{"n_layer": 9, "d_model": 384, "n_head": 6, "n_kv_head": 6, "head_dim": 64, "d_mlp": 1536, "vocab_size": 16384, "activation": "tanh_gelu", "norm": "layernorm", "norm_place": "pre", "norm_eps": 1e-05, "positions": "learned", "qk_norm": false, "attn_scale": 0.125, "bias": "all", "tie_embeddings": true, "parallel_block": false, "init": "uniform", "init_std_qkv": 0.021, "init_std_o": 0.00495, "init_std_up": 0.021, "init_std_down": 0.00247, "optimizer": "muon_variant", "lr": 0.0126, "lr_mult_o": 3.0, "beta1": 0.93, "lr_head": 0.00754, "grad_clip": 0.5, "warmup_steps": 200, "schedule": "wsd", "decay_fraction": 0.284, "decay_shape": "linear", "final_lr_fraction": 0.1, "batch_tokens": 262144, "seq_len": 1024, "doc_mask": true, "train_tokens": 1134000000, "steps": 4326, "dataset": "wikipedia_en"}
MLP neurons of a small language model. Each row is named by its layer, matrix (up: input weights; down: output weights) and neuron, and shows model dimensions 16-111. Each number is 128 + 32 x the weight over its row's rms, rounded and kept within 0 to 255. Numbers have three digits each.
A block is one neuron, or neurons of one layer that tend to fire together. Before each block is what it responds to, as a language model described it from the Wikipedia text at the highest values.

Description: Word fragments and table cells
L4.up230:156124099099110156070153126106089104125087190135139167123163087092096087131105095149180127140116091157154133103182199136136145116099148135163184135144177140141115193132130137090134177138120120139136158131136143186083088135187153108093144124178161083140145070158068153081142142116173120061
L4.down230:087112154132129095077143108181140127166111112079177141104120125140103105151057101120186058146158110161180099107111148079146123126117089110109180063110108193166075094100119097173161076109125102063127098186123183114122126128118111131148113157097131076138149128111134141136105120102136127113

Description: Phrase-opening words after prepositions
L5.up146:127161140176090115125078138103134075138103142137205112195109125119098151145150129072139162130166147075151108134130146108116168109181166180111118115114135138197103156186134137156127167161171082170097131097159100160070026148100107150149070114167118097149136121128101095155097157094085160167
L5.down146:089120056141199099165166117051107131138169125106151132113050142113105105119144109175123130086138106134144098081156201096142161183132120134125123121113157135092139093106157153125124124112145128108139186164122171122049110168145122147172209111141192188068143109102155119157172114137208100148
L5.up161:110110123095114115166148158154158148099090134127135100168081127080126187091176072113079176099140124157164129154180119138127199164120151113087197089146105126151165148140086141127100166160158075103151138122122139168120107180096109141132126128115158043193146115148146157140160092133141092149
L5.down161:124138175104155157154090136152161077128121117089130177129139145105173115132140158144136107127129120108060127116127105108082111139097141154107135122127087134124133166051143148177188159074143160129174192134082083147070160161125076113118178153108160160130132056161138118119128123121113127163
L5.up746:138133095083128092160167187097120091115147210145130145154153153121103094159143073082058131081121208136140220089193068199149159107146122149141162086160143178115142205175118112155103092140120126163103170122112150177140146098131124127137131122125115163169174084099093090114146178130144065166
L5.down746:145088174145130111169116124112134086191081183120139187157100127057141118124147172165088128100176090119058132144172130148160139135193124190103042111112149149127095200121131130124110123100153141167147197200139157102110116058153092118120113196144113105083128064095138140096090167162111118113
L5.up1203:164186130097126194154130083115161141079126092134131152131138160058079129120063110056059090172057122120151134163189120125117144160112103168128127099108083148176129102132151216112161160135163141112140094141111052150123081082088099142100106102121213153104143100120115166092135194090178072190
L5.down1203:175149109150163142078106170126089097170126103089115114088110132099089153170151144109126156142132090119143147144148104078082106151128127155158155196126138085122131068113090172139151103140093152080110080099137150163123115057152151147105157129142135199084136081120169146109116123084202151097

Description: Words awaiting a complement
L4.up1036:144108122092065118186177099137079094137140151129210147146116149131110117120208116158153105071159155138185108119191093145137140117140108100086157046185199156135098128160119125145066119092104142173135127179139127139199107177117069117204064166104165090080128140167103132119142158136143115147
L4.down1036:122063111161166171187125121050087142126184163110110132141061143138084124119176114090109144108168114167145149152126172122067145146155161139080078110136137044097108117125092155141134101142134174124136122129148128130121117124137103149124127137157187176117118162118141107109139200140131169164

Description: Relational determiner adjectives
L2.up308:083121182082090135128167166095122175156069129175108208109151122130154111127124104134089100066139166143208148155100133127068081125089130149079087126151179161122077099135141147151119125145129148119186088120094152129099138134105156119125170163060168130089120111110132184208183149111133143115
L2.down308:122083150173103149115119108092140099117136175092101150143210144157105152073131138125128104143179130110160115161200104153065112179090148160093098127141096070070072140129170086081090176140128179124128147143156104118143129121051144093123184079133132133076095151104159131096167141140127139148
L2.up687:056171125115082124106107116133123081073106092151174158113121142228065157128166130064148123134122156134163167111138134124097161147148157085078067107142144135092084124117078118110137141186144190157130151104131123123149124136151104084145113082112093166148078106097182093082179090074093139139
L2.down687:035149084120110124158160130136132132145120158173142139149133095150084136140100092158131186163119139114157164155118161115130131092092169134059152098137149160123161149143113112149083090137090078101102100162146154106118147150114080099123158160070152142103085130196119112091112152114128119135
L2.up894:117125103123116138183067151129055150114115077142077145130098097124153116160134122077102132112121202096104147152162101128122116083138152189159114128080090098145113075131142133102156176168198140106165132127088125135148169168105133171078150157099132127161113096119129124157121115101156101129
L2.down894:160129099133126146154138119197129135129138086113105190148135106159123135169155110169130113104125171123090122128188123148135102059076124173132124121113167105114107076057168090135126131143112167045155175124081152166101093146140093108103127154100119219143144130123165157182114163125147172072
L2.up1529:102177172119064195106182103119158109160107089115114145086134168183150142153161070113160116108233149112101146105166149075130177106123126162146125090096138117095097122119126131140096154192116081147137125096133059129174118161075070104059137152116137179130133144115101072151112119066154065121
L2.down1529:108082146112045099095131126111109144171142149138133106072146107134120187161082154110080075105147211106136189154148116118162136157127134194177113116162183115072108072150150101091112167173059069077143091187125111097133074137119102122079133083155086150118119128142137122099137173171145120122

Description: Initial letter H
L2.up195:157090096141080136193092140093143142121125129095072137137163169056129120131134116110136156110088124111132099119151116080110133136131147101158110113143128066124146139094084108119139130123191178121128092087162166120184159126109125138140113118102117120138152110142180096120150186175140115079
L2.down195:130129104155073153138110181163125125149109127152097155120103147153133042174094141119119092128079107134131155144142048097147108159083146145118119100180120056140172128148139124121146120092088174127120141125107104169091146124122130120173146156140072133148140138175097085112134162047111105089
L2.up1108:093104159056136158137098120144152128088158099121153166141164100138132197155124164142131080098084178115189120138099096169160152139183101160116144139154175105109161079161101094091179148195158077173099138122180116149157106173145120132109098178139075121106118130122117167133226119123097165131
L2.down1108:153133134166143081117087143123105110108153109084132085147119126153082134127156116109165158107130126144172141079074140108160143070109121158113152089096123133104129142147192082117143110132133150205139114112113103153131119142124131181138111159097151135078108120173166154055143099068165120123
L2.up1381:137230102144192137106156129136142099114220095166051082159110161158133136138121157108109123079068083113133075110131125143120155122172145151146148080162114128081082154127156201130093128096143111189141127123098113100173161075088128125123066110169100125104163093163178143116150054123159209103
L2.down1381:157092147110162091122102134095175155123105119109127033128141165184132091077105117183116150164127088156126102105096191152158134055103079171138124140164055081150115144177082123115142095087060106123139154160112173163101130115130119111226156182121129109075177134188139145115163130144180182129
L2.up1434:122110128111116147103148146123115140216160065106126093099150162117117071128085134120124119115109145120119116083145127193115127136092119131098122120147154119142123134100093110105141088050121094126100090101127138113160151145146095133200084177135164113133133162059113164144171150089088121133
L2.down1434:169155090102129116123098105121139124156110144130124158140103064134139141121099100152119161176096164114139169171126156176138057116132147162083153114133074092167166165126179096224087101159101107148110085143113103107170114173109103180173108092133148143075169160106152143163109160149147153115

Description: Word-initial for- and quantifiers
L2.up166:078156082124095098148127150118223151144075084136150209086093080124122087121157092088129124115148110109083127142122102140072187100121139145126099104121142118126111139100134156127080148140130115157102157092135168124168109085109122095108088127134127133174171145076103124117135205105115141203
L2.down166:137164105125095104131135116127185176113104138109185121143129098177128096172105124162105133122143099148095125149121101037112108085114094156162108116113149166150170127062220136145159097039176145147130119131110139155081091126109157070169152143151103135137139139149113150087189127129121118168
L2.up829:144141106129128109180138120159116082174105101149147149146146089111097157166121094181125176169093174171156145152073156114102117105125156096068148146079089127123137140112124154145106124200137101183157158155224147110154149121082117098118126158139167135096107159112122196090172177183106112130
L2.down829:174084125160093114169150116141122134139077102171142116102122120167152123133133134174106164141125121078154111171056049103152098157149123141145125123098118102157136128111138159031086097098072133095148167174121083128102097066120081178196164080203079171133160153087095202106091149150124102118
L2.up861:160107176086102168143113139090177067081072047171138153157163126118127088113126126164099102169106197136129129098127116139120151137058116154122151152117125156093084170131168216113128158154143059110137168190110082081113120109108111121196042118149168118143074067117094156138211162197125138120
L2.down861:119080151147181071100128130135140126133162134081115137062080109069128147140146119161185131129163112183097179055135136145144106144158124138115106169131106120123161154161139070100148085109197081141128167126108151115169173098179132100101126141173160178111136121105104138108148062115094190088
L2.up1148:150111199080123120110128102119148117140168135147007116134158164159136151106189153138134158115163144064156149202132123075106130146134146135095101131112121121123154099141119085113116085111133134167176134103135084125102128123120113102114172133093147093078185135137164093129142097148131103093
L2.down1148:210147158106113104175111131157160071071132184121098134137140107145208159089108163121127096128112139109116158173123109114123116119170088105143091152087071147054122124148165112118121089144104139126151154160168113177097080142117121172148166116186150144145161195110132073118113101071139147132

Description: Prenominal modifiers in noun phrases
L5.up298:151059079070079101121162175121095175118142125146146139123127090108099074144135110160143110102103192123127115106077063111099128109156109125087090131141109154107161101118069121107148141129157069154121099132165091132189128137141130100095081098188110176110077147107154098148115133123138126174
L5.down298:134125169100111158138153116035157109109145119146128124109136081162129130171159167194092106095091156080134137116200124079146091156112139118142059127109133156134094111164140136217123131093094123071118133125131116123114153137119068119151116123144142092085150097152197168113160168104132089138
L5.up697:130163090134107117152104109169132177100118127153119116129158108131091130146109137125089120113110166175132069113140168121116139095138114178214202157187086100151054128131079119129175089138131124109066151120140180121121149129126082091111130160122142214127116160078155134145146125131113141100
L5.down697:074138117134132099103139142119090201172100114151117079103141096139135123161099124164137098180139146106111129068158158168086123045153159138116164112139185144119169159114118123112134168116134109124147145105095135066154130123101120116053078097087194146077138146134122103103155113095159105102
L5.up703:158101170168114174172121120171099109108145151143132110107169133092170160137176086198064154074112133088119116098099172091147139134214151160111120161168145177073134073128154055197070096150154136135142111133111145034153139133130149089105105150143166129097120131121158142120124115085151123124
L5.down703:145102140153109097053183140148154109114132128122105000089102133116097139082080145135161154131147151120189105099153124193141145131073169115120114101064151144199086129207095162209104130133127117159124128107177138132089095143157095087135051109118085134145080135118108157112131136137136126112
L5.up1081:115103165066084112104128106137139126153167117177116097183145164175138154114095134191074124129139160099145085080118173169111145120094185144066161157190103117109138097163162110123166161106138137165162161128155143101101093129101127065070045134141112114073165152188161098165131094072128126170
L5.down1081:113133076143115160183129111140100113136176110095129115125141161092128144122177102118123101128165135099146125134170146132147080105189199149142061105129117128165118106114129119088099054155149134113134093153131140128143090114184070113090113120099157110156156142168171121164170107130123071178